Weights of a small GPT-style language model, trained from scratch on English Wikipedia.
Size: width 640, MLP 1280 SwiGLU, vocabulary 16384, 59.3M parameters.
Architecture: RMSNorm before each block, rotary positions, no biases in attention or MLP, untied embeddings.
Training: a variant of Muon for these matrices, 737M tokens.
MLP neurons of a small language model. Each row is named by its layer, matrix (gate and up: input weights; down: output weights) and neuron, and shows model dimensions 213-404. Each number is 500 + 25 x the weight over its row's rms, rounded and kept within 0 to 999. Numbers have three digits each. A neuron's up and down rows have the sign that makes its largest values positive.
After each neuron's rows is what it responds to, as a language model described it from the Wikipedia text at the highest values.

L4.gate887:501492514541469442512534524515499508485507519499479556450473492534520488572490458510497540506490534506526521524517502454488510480500528492527512522505519539562475502492506472492547501501513478491435459546477493515483501482445517502497506497529455466473491497487516514498460473489458494530500507499509550509545521494499475509510463520498476490494475527492510477506506518522500512484522535505520472462502492493460478489443472502523488537537526493530479512537536536528513475492515498455531474507456482495462492487498524524489501465482510525541501499468502481539555455495507523463
L4.up887:541452518489489503515473491523564470554510472497512461494468536541484538520483518528481537482481470515502504503488497500467474523495505478460463464500514549481529523479527471489489532505475509526485435471521512520508545485535482481545522513490493492500502490487501486481463448487518492507534489484506500490458511471503495513542514526482505493499522434510526501521516468489501536509545519499542512491472518492503519467491486484549464563544494498497526478496505522481507486491484487475547534458489492499459487488513525480528474486479536494478508526481486527464530541485508481504
L4.down887:540482479508535493510482524529513474495503527517523484542512473542471512534462475496522508494469551532510537512511531499477508481451489466506490481501485511483502542522473465479496490483490477507533425543511475476462506475533542495533608491487491492461457496483540506524457494518479479527517515501495536474496433462498506505494530495453496515459511516507497489486527531478477520470488499503493525473501508486528491483517491487524528514506495524494486468478545484517526510442493539464524492505511511483513525522488492536502481469460509529547476518486474548507514510487514509526
Description: Nouns like sport, football, athletic, athlete, tennis and club, often modifying a following noun, plus weaker hits on team, age, class, American.

L2.gate759:519569495485539558514532542493506472471475488481467489464502506513508535459516531491512515506528515515520491499477446506503501473494450503477491519499531485493543509479505474481491507511481488496481491489468507518509494515512490495472456499523497531530485496513461480513480493512488495469530496494570518435478474468498474495483527470489448500526518487563511501495484480506491478482492471458511515510523520524483519527501509503523492483489536549469469513509513506522507519518510488531464500501490519484512490528458513489475502502505508509490524483472511485529513529540510512489
L2.up759:501537506555554561488541516515512507527435501475519480490519531534491541503501464523475529504503512485439481498504469494538504495558484449481477469491527507469557516525505531473500463524439513527446512471491441487544490492486483473473496465489550484491498511531505522467494539491455495504494476489541494492500486472508495503520525512530511470490491468481451532447508480537539475522510489504488435494547528502506502500516517531483480496496480531505506491473471487498489438503496517515525480510470497538504501522488490496522484524516462518512511535491531501524515507517516509497
L2.down759:507472478531536515518499475492491525513578479522536511487479515527495501491514526486454475443550519524525499505486466474515494517513516516474505519490488521503487486497519500497490470478464535526466409522480447491504511523493504486499523490508479477496473490536502460484460477494460516516496502513508482486474470499511495503474492482547516490504504448516493504475487497514517480470466458503535491561512537480522513491493496530462510503523470499524493519481478493539533442481486503480533490472507508483469505497495503495498485516541464508537519488506545475484477493484528465491
Description: Past participles and reporting verbs after was/be or a subject that describe, judge or classify someone, e.g. described, convicted, listed, accused; also the digits in years like 1902.

L4.gate516:516504460519512478521491450449533499533508476499519482501507490457463486505530478531529493508476513474503467487561528485491493481494473505460507530562446470519513529525475500491526466456532471466479488519491516519476492531493513472537525521486491523478485518528481491490518556441543515496481497537496501495513485490460532530528494496492536507505502491479522484482514520504505494527508489560509471546469453508478531515502489445512498524554484476486486472517505530478478512484535490529531486466496475513496514528479463459461492532497497470519489482523488505497488518504513525512
L4.up516:493423550498512495509470508551477481495475511468508519469501486527496502510482532497491484503460432493470480536500521498537506537501504494488506459526488483488492497538506506492480492487515521472511515508498536512534542500534485486501549482516479486509480549554518496529494509495507518485514493470558486510478530511453526512496523546488555515492534545538498520501487487488498474476509480458476503484509507512519436502527473494492547481484519493513476529505513503503486536516475511508477479531524476488516505516531484480462495503540493517526515571497452490504485546493542503500
L4.down516:526506487518477485495527478505473491465502471510540467525502507498485503506441443498513516463512489489519495508502532528482496501523425468487485461489491573548516502495515476534524490473508497519531513493478486490511496473514503476492528488528467484436492448492525501492505507508544481499497516510447512497489514472496525517507495479458414515493503530519504500475509484464479490513472483517505471546474476504469525481501497531517468460489522482535456499517521477468515495496504517453498531515507475519439487490516514498482527498460527524508516493519526477525462557492539531495
Description: Label words in Wikipedia tables, like the Score and Notes headers, row labels like Ireland, or closing parentheses; also census boilerplate such as had children, There were.

L2.gate1152:533517515491504500498474485486498546510531503490527517510461481518530484531482518562477468498497476502487499506481503491575514515512493525492520455510479497525465522501487479514492491483457475503483502476501506503513480484517548493492547518521522502491468530487431487498483521467450506566526461507535500458485509501466511475506539478482518492481469489503503500572502513521496499502542510493510501488510491470513519527501506494515494516506539510477504498519464485495457495541500528531490531500480488500480489498449510497480523497497507529491551551484544545528542507501484492526
L2.up1152:481489508484522531481507476511489486497530553494547496500477505488491481476481492545522495470545460475496508512551481500494472468511510487456525441539499520517496498509486510488467519512448488502504485499503498552534545475478505479484525494525482510490458532468450516500530520519548489566491465477533483426486488545473498488519518491499495498459488499486480486550477516482486467490531516487481483529547496484518502504488519485454457529514555513521522517495461480506480473545522466532527519502523489531482490505446518478497511505505471528524536486501528507504563511515502460510
L2.down1152:519519523457517482510496474513504502525482504501558484476458489519516484493501518494480516506516506490465503517547512538433477526470540517499540502498481464484480493514447477474478491523468490486500480479493485494493524481482521467487532519486528471483513480470475531485511516509492495539518547497526497504475489531502495477490489521475535497505493526566484476512502493467524478470493510512480474517477473519532467475494510519500444507487548461533524488480493504476522506480521486521537516486508495507543517548464532559491475492438540524497476506460494534473527485510539475513
Description: Nouns naming a sport or field of activity, often as modifiers or headings, such as football, basketball, sport(s), Hockey, school, Education; weaker on date digits and dashes.

L6.gate539:498519497487470543495491564475492449537533495491484519522507496489509506537478533477498525507532527478497528569510514480501489507510496495515488464517505495526513504490495490527525480506501532543480490499495516556545515514503513496518522537520459548513514490468496493505493482486475508507540532504539486480467501437501493465491521501485486540482471473490504469507475536523475523507515520503535501544517531519487509480458495464514517482480476545489500538489446476542487492532505507476489511521492496508485519475485505468500507513489470492509488497490510540491513485528492511520
L6.up539:517491550532481549503504548513519477478522498488525478496519505524502499481501458476484526544571554459463523518471476521524418540534502497508478468445496542508489480495527540475555507511497478486514506486470478500481530465556493504489540501485470414472533511510469484521490510551456501480518533497512480492444534502545502460477475516517512505510482484480530496505500484531505504500509466484537512531546542536501467473463518499546545508525510455470455517503448465478532502497503458476487523530529464443534494501467453505506512543461484481521470466483483554483503509506516496503
L6.down539:529533490528520491484552520462473538534531469501496478493482497512495489483492517498513497521480513517533451483434483481495547491527506444467497472483516535496528502519501495475452458518498478498499490513503468511488439461475521484505474498479481462465465552463477460485481474456447510491519510465504505503516500523487515486526456522520527498508491526464499489507457475494474519486506504499512503495477499505486490530494501520528502477462521523461467504504474532513488514553497497480483491471446475485498510506509422532484516524507522527474538477487517471545475500516493519470
Description: Past participles, or their final word piece, in passive constructions right after was, is, been or be, such as awarded, named, recognized, jud-ged.

L6.gate940:496492461511530484553531510492470498515471505513452443510521490488493515463485523548508507509450481493474502473460507507532520441473524510475504496487519463442459484519469480502562525492487549499496503484457511489526510518505544491566534499469480534545513523497513463505504501535501488488537535515517501543454494473492525483510527509509474458482524487486501498495518489543499529517527480512508499451525456494545531545504498504501502475495458496483480485487495511496524511503538506533536471526441481468522495530514529466487486525487500511530518511517509483477502483509498497484
L6.up940:516521521525480489456507480520509508492509528473540511478526476511512483467449481444524497481525493526505458517543505528448452568519570503485500482497510471472472515492537493463506471493514503511529458526572512525551477569524493446483467512491461518477480471497469517504490483478545484471468500508529501522517502488513551471471496495536484494523527485515501494542531539536496506469468512494487506498544535473495502519451524512516512542541514513519463488485469479562480494466514464503497490493534469517522544476511491510489473504485514517535481494514461492476473516499551585497
L6.down940:482511514535537486501522505518492553500487540529502492501492522479522530499497494510505510493523494454463488515522464479514538497486531545531469482527458520514496477523487526462477483471503475476504518490537498532490475530474489473514486531520492516460488509524508542488530473483483497505473484502512453533521519522526486461506545512520493476559515436478468499469542497566523486491487462520457480555528551443505483478455509502497524512440529508491535501500516511501453506506488456515497496469529465521538544504496516484499495520523500490492495440522481487513435491490451536504
Description: First token of a new row or line in wiki tables and lists, mostly small numbers, dates and labels, such as 6, Total, Year.

L2.gate1188:529541519508506489554493514495476503485503522535552532517490495529497493537558499514462521510477487501515456457493503488478506523530488495495503500517506476468510538522487494508489507498520509474485515515457516500494463483491493531560530475490469547460495492503529527513514473539507446474449549489488540513486494472485519497500522505457498502499513495490538538509524495507544547524494499501541505443477526537530521533528529494515488543511496445483492540459519516537521507484501500493482488485514488505511529540521502480520519485486491528495488520518418551440510522485506510534
L2.up1188:478499449486512500477525467498502487508486476501469530470529496507457492503494468494488470489528438489534472518508567465497495538456516503467500493483488505512504496503492448493515454528488519477511489508495485481545534490503499498507450515538487526509472490538456513486488496538550499507465499482518528525481533496515475511501507519508520492527504485521511522480476486494568508514486492509513493544511498472476451558481535553499485535460514520505455490523525445530475475491505516497503515514515539545499503547467512540505467532482515497468499504500504460480474538495505457491
L2.down1188:471519460504516477486551459529477497546479492493494500466531480527479487500476466432512462504505458494523517495493542491452557570474532477495496506489480479510522536468465476511528481524453493487525522529519500549566527511481465487498476532538510538517494509528454481500494495507495507493468510498507538538465528499521503491520502493506501503509508478501528494497483472508537482498471524524513542555515480447481499534471525550504485523455491523489462469495482478518500485440504505488497512509543529533498516511485508515510488519468499491475530471436505497504502523526473468435
Description: Words that complete stock Wikipedia template phrases and table headers, such as Aggregate in "Aggregate score", racial in "The racial makeup", medal in "Silver medal".

L4.gate803:505520520509477497485482496477542506487451533508510525491465489484472497527489503469498534448442505498493471560481483534524472515527496516516521462492516506494494468493529496525560542499462564501480492501502520489443530481488525493491481495549527474491509485484499476527516544533520507511515520465520515563473501484476530481482483459466451517542497463519512479501530526512498493537491489502480486511497501490488478500489502515552477492483457548457501516529495526479522489527516508466479542514468500499480509451494473514503521547520539520487509493510445563555499536477493545490
L4.up803:510489498542500470529514527512536501526485518523506507477476497480480493486480471519516505485511446514482495521485551502495502505487506512530504457524499530493521496468508504468561526498478472544447483546519549465502497485459459590511455525497503471517527517496523487482520511467485485498529479521504460527494543516545525434481491496474508522532501456504449544525483550518491521505504532496480530527480494474485463465521523533519505507483507491512485511533427492504506456521502523496531553511489460535532506504484485504510503452483511498488496472467493499504496541486513522461
L4.down803:505518509496460542476469513526505511525518500491517517537539518466497506495455543510515469500506464506541541499500526493483504488456497557448487511509491545519528493470517514529427518515499528527532488488504520514476501519467495523510472480486501496511485490517498493468537490478496486477523513471544501499493479509512536474476474543530495522472459476510467523468475507494507505550443541524482510522543464502510498496507468478504553486490504495486499486507495541497485511506478477493523535519470472521491516518438544473490480480465501501518498541443500493470512493469523529465
Description: Subject-field nouns or acronym starts inside multiword names and titles, often after of/at/(, e.g. University of Film, Attorney at Law, IT Department.

L4.gate98:482500477514476487473504512515486492441507488528534462451503496470515494479499514530521454489458514478501510496457524473498536479480509525491467462493498498488495508559506488509491459513480524474503532509513493473465504496510457465534494510506517484555501537479503485472450534494480504495488494497516493475493513523497514493496519521494536495517475510503525540538499495482492502449508514477507514544517499455487467479503495430508473553475486479505471475537505551482497508492494518470494504548492470493548511530497491438495519509515555509451485530480478501484531513469497504495
L4.up98:498510491512506523494476522464512527489523507508485520501514472509489484519466519463489490482511492519499492528463484506484482508539492449502485552540503521519504495461523473489506500457582485528547550522505545466505492481484564487506480500505518470527515524499501514453537482489483521501545506515488508500506488495506519483501501486513514471496552564469487519491549518522510481518508487519486517464507480484527513502478506493511545477500511541447523538489488481508530506470480490502547499472515499485498520446491516475500462478485510506525519513457515466501508474531505525509
L4.down98:513503526518532490541460508495503510475483472490487503436544472541499508484533442541484444502454471512482521481481484473516482502490540525492516511502532455487489550560449545520506491492466545493450487471474478520511543544558501508512509498484500532507532496483483462502463514506481527466507513483492505504508491498509499498525502459536491516505502517498479507580476492475490485493536518520498536516566511518540500487522506502518472517524491485576529470517483515493467491491533483511523486512477475495497552499519461466500543481515467475504478536570483466525500486483548470461
Description: First word or word-piece of a new section heading, paragraph, list item or table cell, such as Comp(osition), Dem(ographics) and Census.

L2.gate556:521505474537517521476493521508467485516476488550456470446498504490519477498501483486506527518529507510503495523495493486485473521532489499485482516521495452478473490519489463505479470524485523509469491498490489511503478488469503476532482481499473492491482504497510509517495517522514472467468547471455480485534483492538474558505480508518508499513471508503475551501532483484538519472520481519485491492482524470480448508526526479530489506444495498477475493472543508459465504480504472544488485519517479539530478459544508470509518514495491519472469534500472530508504544491468528551
L2.up556:510470484520511509502467498474521482531430508529496520561510512501494496508498519517504530527459491490459454512478518513486509468499533486499498453503487504508496548511523502505534504508503507520571508453498528457532502471518537492486473506533461571497480493468513499473519490500482537496559507454514538528542486477509480449472487509489528535513474482525487511457508507473517516470495480490540467485526539520506523453502479489506507477501517535554479515514502470501520506505543476469480535527505462503519482473526486496527524500525505538494507494488473488523501459533483471481
L2.down556:470483494474492479487482504472483486479463529471516491539505557482483491515511480507473520499465540452482507473482553548432494478512494498500513520506477450514476501549450438490495516494498500453483491515500504474488452475545495495464488472523554499481508499505446494486514506509450538502547479525493477473508553462499478450543476521519484466435502509492502464504508405486529498528481515495514518523475509480544487492496477452485435527510503566528506528532506516546458513507472468487509539485534511483529518492495511520479517505472522471532492463495499514503517481527504465530
Description: Words in Wikipedia table headers and stats boilerplate, mostly sports: Away in "Home team | Score | Away team", goals in "Appearances and goals", plus units like m.

L2.gate238:459509506456432510526467467477491564516512490483450474515515509512488484506456481510491505489490489467480518521525520518478444479500543483482478463457473508525507494518503477544489449483497506552535513487492505518522512479491525495505530468543525497496488481510508492495481511457458535519552533511494469468499501507511539455510484484499512505450505449519487526517480529446476471506555510508490475480467488479503495477490487507523454514515518497498476479490457490499482494500539515522459504497538488504496483558492485498531512490492509512487488476519530434509488510484485508497
L2.up238:519476510475490487514502487507466567540509487473505516490499483486480520506457492478516504508496496482460533485516498515507462466450543510478497460489466518541554499500522527534516486509462472498512513488530487521454531496553498516494507501499530474515522515527511529494517522480482498460565524522490449478473514518476525501492497458505503445491513423516475518471492493499476463523535519513522460486497460467516492505467489494522485541533506524513509486518499499488507509482507506529468528489488465543492476497501463509495548456510498509500483482524510480536510508443490464489
L2.down238:531512517498498516478500519570496470489501453514538527521502463489484481491524566487512455459504471551478492489539489503492504506497479531480512524514505473503515499463543495542498477517474475491471479481516477517457489508526545519464471510467469504500527514488497497469501482497512509485546482559523475540474508466523500504558534530462519432481443484547505490449447539482483518508483497535498489489503465484500551481482480486520535496495479505490497530508500481495499452481495478488531524487443488485505469519466482561479535476512522491488463537521474477497522501506509497477
Description: Mostly the second word of multiword names of venues, institutions or broadcasters (Theatre, Opera, Radio, Arena, Center), plus generic nouns like media, position, and the word also.

L6.gate770:542482463508489490443444486498484440497468498511524499523495514504507459483494477538502515519488497497501472509469537477516493490486528485501510489492519509478506531475493472479533515482557472565511586517490519441457433483467500518486488481477472519471478531497536528515523509501461492498469477476538549556464538482487498547482484512502522534496520500491480513526523485506507541516507515536469521485477506518486484557519496477494493511508473512503488502498545487507506489479488491461460513507511475510502514512519475476501484529506463542544493495507553521479552478529473489495
L6.up770:518446517489486448452472501450468435486505500491501534514461479522484504539524494469496506512460478464492478489496490506427478492490530488547514527534512494484513528473456454492458500476487509532568515496487502519477489499503481521484520497528476524481460510520530489507493492517466513483497476454542572491528499486511492527512476484452530509522536510472529502510524493508517499472559476515470513465496497493505523484541453504529452486535518510503482506504473497496503479484510486521503493460478514497514493517483490469523526507495501527485445495517467413476453472491453550488
L6.down770:490510448517513497481502431504517529500477522487517517483481501540466532514497448496518492482459498515520489451488508489504505475486558489506511536512468509494473475522487532471501460502508473457478510467473522543495490485489472458467466494520503485533514514501525516543521499516503481529530505487455445495495465533529516486480497463546491527489513493515499484521505518475530536509505550494530500491498440527549459513548502527498469497561494494514472507495512525490529476500506489496493511484500492538465486487468498514478486486524501505542504462502507508513481467527495492446
Description: Predictable words in stereotyped Wikipedia layouts: "racial" in census demographics, "Historical" population headers, closing parentheses after birth–death dates, month names, infobox and table fields.

L4.gate393:488492497528517538480500492513543486526485510509488485509512456494480513523491520477531506465554514488511495519508484471507504514561516499503502462493553533514537503558481484485531479541486504530462480474551494529551501481461499490470499496486472518489510546523514494516553522531462522497522525503491514506480523483496532525491498519504508491495504538497477511501455492530486529503510511492493461500528496538498496470498491537494539512554482494489507523464467487498472503507507514541523513518506530524503492516476486490517480543551503502513518502496518521506523494461518506491
L4.up393:503476494508459496456512531481494484506498547546464552507484523529505485518493529483515490501494465501490513531522468517478484497488473477528515514541503544488513443499525503468499549451518517542500501520550483514487508485499496496515513513431501516496473523477515445499524506510531537542546473535525482502471517530460526544524475526486483548518523533504488502506519513492490513510492500417491475537502488541485504455499486518502509531527498486500488551473526459472490527506510513506508512498548550467490478528499524482452488561524518527486517491475501469499499509492518521490
L4.down393:523507525498470514478494519457496526500543467517494518529506534511460477502524496490484503513452535490495468503503521490472515515509469490449504513503538447503511484530518505504533463537468466483481429495485462507496521475522521480479444501494514520496539516468474441549481478516489483437501503557520493531501485476507504516459503460506528505478498514488586502506497525530475487476488508515508511534491490554508503532438508554534502544500435508501494525521461479464483491531477520456493547459510520451513520537494519519494518517557515508510522471499517481463497475489493464462
Description: Verbs that introduce what a source shows, reports or claims, often followed by "that", such as show, indicate, reported, argue, noting.

L6.gate208:513503490463499495523523474442460496505494500513506523486487477477539468478505492439494484534513457468504503485448502566489485506464489484501489467505501574490479481518516498489514536482476476492499507487543517503525507453480503502528516484475536507477501527481536467458510487509494538505520530489474500466526519510475489490513505517488499514496505476488470513491483495496506476457513546496479512547511516464491459514515554529519500509463421493494499478510528511486526530496535517473530469485532475535542469476504509482519537473520480509558499522547500475492518492498465480540
L6.up208:522495511454465474490527470461498491498486492500491509550485519492508511480509474476489499559517537478454469493474478523492490520477513489505430508509442518472479497481525519503495498536464496556518453497497484532530504481508494519474537484532507520525446559517445478484525480502491493523496503542502491472512485488472508495528448539516488499492495488496506511469496515490481539486511498491486529495504533486504455472525482486505466522461530495511529522531498514482555531512551523512500480519498506481514481542470482456525541468534502467493489507477482475508497484497497518528
L6.down208:500502499470511502484521484509481456525481506506534487470465535493483517503504484481505521534506510500502505496459483494479478512469510509477493473538476508474519466480537560517432526498479511505466505501531470510474485471528500502511499469483491516510521534548528499455489474497507405527486523505474508488494483546480488468496511528481510489495514474502534536469515541503484560482531547506494489461509442516540505466516457531497473544474504507499526481516554544531506520476546531494488492465473500518512454529483539468540539526550496512525509475470542467506452478486533516514
Description: Words of section headings after == (Gallery, Notes, See also, Links), table separator rows, and table header or cell words like Assists, View.

L2.gate131:498485534522508519513452470509489494477537472444505519484435463479497481506511441512508476462470464506473491509443522476500465485496511507502488493503497548515526487489515490487504498483547526480511493532491478519483532537500521511472515526511520509494487516544474508482496527518448495483562518484537477454544539466514485502511506452485519511535484495460483478556474501491503509465492503502516545491477475466506530528495471488490481530474492473521426484479483514439479484542502507486503471480471481514549533480493512507497476486485510504548474514506484523489476508524514521489
L2.up131:472555489465506489526497491546456515525512526454542517529489522517489522500495502485485488490510500489507520524511464503517487532514486537454512553534447517490493464480536512524461467517518544495480516489495510549534493491501506506497545526472494543503534503526473513461486494512497514510487521476465471458513508498495528458492522491502502493510491552487506503523483491496537486514512517506463502460498511487496503526484516464536510522481458508537493511515485499473453499485535525495545508476519518509507502544476523531492483530497469455502482520498494490479478514507468531452
L2.down131:489493478492485464514505496534525533524491539452532457502473500446510523470482529487481472526526501530534539536510516496506494547507522521465521551495480506481502493500517501513456500495527549520499544568510467532524507489531484515492525510475470492462515495505492527495490478552497512495513522487468454470490473463507521432474492513525494458465513507494499499548459504458576480479523525534449490490513508506507500522482524442527512477472434531514499482504478494501482511493522501527507547518512519507500498522485513524483492505490445488537495513478492469498492502499481552483
Description: First word or word piece of a section heading right after ==, such as Dem(ographics), Over(view), Wildlife, Ret(irement); weaker on table cells and mid-word pieces in prose.

L6.gate330:552493511514470470484482464511569493455459476501523510474475510504514498521460530511491510514458494478475472475508496526526467504500477535511506468493498494450505502503480501501495505494473519502467556486459515503495505458485468468500499450524510483519509493523463488487510509474493500531503493463466523503476490497448537508501488518523519520499491496502497523528527543468492476486524521502500499539516505472475480490466480525509512507480529466497475510547489514458531538507525497514502485519490477480500543490442518475464512453455487473532468505477460488513532533539497483488
L6.up330:506457504530481489472524521458495490481487502500484491514472524516481504475570539533480508496439524487496494511484460489492507516478535531512521526500502504509519473511508518505456470510471488500498503491469532475490496454487457494508513511495536515511453509485459505515486505544543482556527496450497524495490531482463494477488459468529518555512509502524466517506518518519556465494529464522451451518498532463507511517484461508495526447510470473493509490494470454494510550472508507451485514479500471527495495482511529487482490494478519482521518512474490520526548529505512505515
L6.down330:501512492485506490452517488499502565469514521442526499516478469504505514475482480485477501483479497523512506550493490507524472502492513507510502516530526485473529490486468427507539470475506495483516514496472541476491530495456484474499534473485469483533470508478496484449514487513474508503441526473490499512471487484494518499539506553453508489487502520520490468525510431489506536507497477548507449506486491427476449474530487497530477527463524498500506451487528526518513524463540491551511511497492499476496535524457519448482479460489492497495494482478467469490538490471464489479
Description: Nouns naming a field, sport, art or medium, often completed on a word's last piece or in headings, e.g. gymnastics, tennis, television.

L4.gate287:522527532505462542532507533532546475515523488484460536507533489513470460503522491503491494504472504499493538475486508478516512526513492531479478473532502499497511544474464504500503493508476480491492495503522457515567543524474472522525476494481502546504482499453521481509487541490496477506518503513491504474520482510535487488462520467488492533531517448512466491505510497512523481520522490516512528473513503490541463496535528476520484517522471467470470543492490522531512471509524474505488488542518479507512530531527525479511488523499493457523493512494468501485481496513461506531
L4.up287:532511504509479512538524527482498487499511460507498539516527494506502514527513505540503482511504491505521521488461487485549476511516478506425481503532483485473494530457479532506536544511494526508496482472465496498541548551499473477512487477537517558452509493455487502488499485523521510492533499543521527478491483529500493524449486461499517513495528481530487477491548490525520499484512483500493501482517488489542476489523544503495489483512491478468417505505495491474502442551509503469509520484546471515542545505546483514493464497485493488491504511478498483486467484507545518532
L4.down287:492482503502507472503485485483515494500466489500524515466529517517506495511536528490490562493508520494502519480528521494492497457530467538470512522422501468510480527463451497546499526567503507528465515490508525506515476523509508505508518453499526475514564546532518511484516476539493497482505538540472478491441490491514516498491510458480507501462542478510530492461509472480446477468507503544482489496549468522495521539520486504572492517467498499502491484507505489471485493495471529474506546493504477485489488460546509503472460489488511514505530520511518520564514499474545491442
Description: Word or word-piece right after == in Wikipedia section headings, such as Personal life, Medals table, Family, Marriage, Education; sometimes mid-word pieces in names elsewhere.

L2.gate125:510494487542514496480518507504494501473500452479507501515553483501487517467474467471453502536482497547504506485493548504524494502471491516523514503465511547488513493533474496510496499474509489495513504486503501513479527511499499539483499467516472489494505466501514507501489476480467565523488445486547470479494484490504499510431513423487539501456502485485508524487506540514501494475518470513478484505487521485474516541459510466497479520525533542521494477481511484515500483469528506542496536505519520495513472497508503465511491516495517510497521500488471538476520470483499544505
L2.up125:517541558493516517521497516491519538549498507505485486478494487518481512505545491499489464505468567481517466488418490493516485509478485555523478491473510474501476536487501537547537476496470452499539531501472478513491487536504506511535507494568510482493491485482521506510512529492482493492524507525459457502497517546511483502474502498521496502508527478523531493510539486520503510469491525512544506492477502553529498545516526506523495531473449488502538453496518520514475475514515491460488514531467479479500494477466517511519491474489476524473519475484469581487532506469490536481
L2.down125:509541535501504537526492509485532526570490508504492521445517486515491499527526481493469472460466551494492493491446485492504486522469482524527459491480518486505471526493498519534547468521471456509548502495463477529502490517488494518510493503532495483504490508497519527510522517491485496484541511519483424505493512532514478498455490499503520502508529460515517492503563459488504514477500533508536504499472497548538495522519525526502510540483439498485544459486529523497478484525488471467473515515470501470495462475459506525503507492496477510467515484487485545488538507460483545484
Description: Strongest on the verb reveals in plot descriptions (Barbara reveals who she is); otherwise diffuse: name word-pieces (Py, Om), table separator rows, headings like Gallery.

L4.gate577:482488480498502496510489480494523484480523487469500482513520533507511483557507479533503491523494485511546471487485527533545517526503508499482473464583506418500450509500483486509513457506493512495490533495457487528515541484543486529474549488515478487467489511513467455493525483477455539511495494497501467565489501527541542541547487485501502498467507522493482524531482482510519511458525467468527500490479491542464472512483513481481543551509456466467503483512506500488489518494462481528482496533484534517528508503525497510485507541479490501505479499507503499489482474532487491455
L4.up577:474539519513491507492549492489493505484493477501484473554449534480467497565503469473448519511489530510508520481466517506493516535532530524442413531516488474524479518471500507511517516521489494508480458476499508487500488508475490466468517501493478488504497519485527471525488505562529443540472514520468466503492474505499494503463519476509496504436518553493507468526500484515471477457484455506479493462505503524518480463487514526464526445475521486491478512515537494502495501504473458493464473550463502502481477491522499490524488480519483522511511518487503518501504496525504485477
L4.down577:526492487467472498483529508465504488493520483495521473531465505494515551496540491546452514500528501501493525492521499484501505509520474527493480481501462482496438489508493486526486505473452483460493540477478526476482456490482480457525523440434461516506507515478583506536477531495524514488483502478505506487491503491547554467522466494460511514511513545512509507497502480490497481486530487490510519485553534506491489533516480546502482488565507526505519551509504458464520494492488437499491520582464522494513487481481523453545507494479512499513532524538476512497519498501532484479
Description: Mostly table header cells naming the second of a pair in sports tables (Away team, Away colours, Team 1, Second); also collective words like both, all, alike.

L6.gate490:510498499471498495498510504484515542483512514491510504520540520492502502533553474478499518545475466514531516543515479470507472461490467472510501492498479488518458467525523482504513507481555514529515492526473468495463499489495505521494483506500473502514523468506513504511504522458560502489478453458511495485545482520490481546483489492509482497503479469493490436517500557477483500534521524493472520474485490512491517500513495493491461460481517487500525473454495524539505522514503532495515480549506503490470532468497531507467499530516548466500476491481498445481476526538476495438
L6.up490:500509461438474540467512473486505485533505507489524515492495472479506509473497487495493474469524471469508468495513530554553519496532513561497472475515501486490503521505438482465495520519475466456473486519497508485485452457480481518514517538491544493516496500502502488506483496538426494471535427523479511507504482492499570538455507530486548557486506499499526539501475514485523523534511503546475490491522493475492527500492465500465536495505528540526446464515529475465503468514493541477496500494496489523519460446507499504527480466553465562472491493519506520522564519520487517501
L6.down490:527511532449508493516507536503450494465507462469541512514497476502511488540476546463491462462473479503485500483509507484453495543479531521481513495530504498528548493490520512504530508472465519469474494544497522511510483535515505503444502537510477498522517509517510484516469513476463511485486519459524449532479506500508475467459525468482485511557429474531489498497477486484482488473474503496496508500488564496518497527550502497522542524529468501505470499509520503486473476584492533461496503487532511512514476527494511502485496504497511515544528509516506510468462520487521416489
Description: Final word that completes a multi-word proper name or set phrase, such as Stadium, Records, draft, often before a comma or period.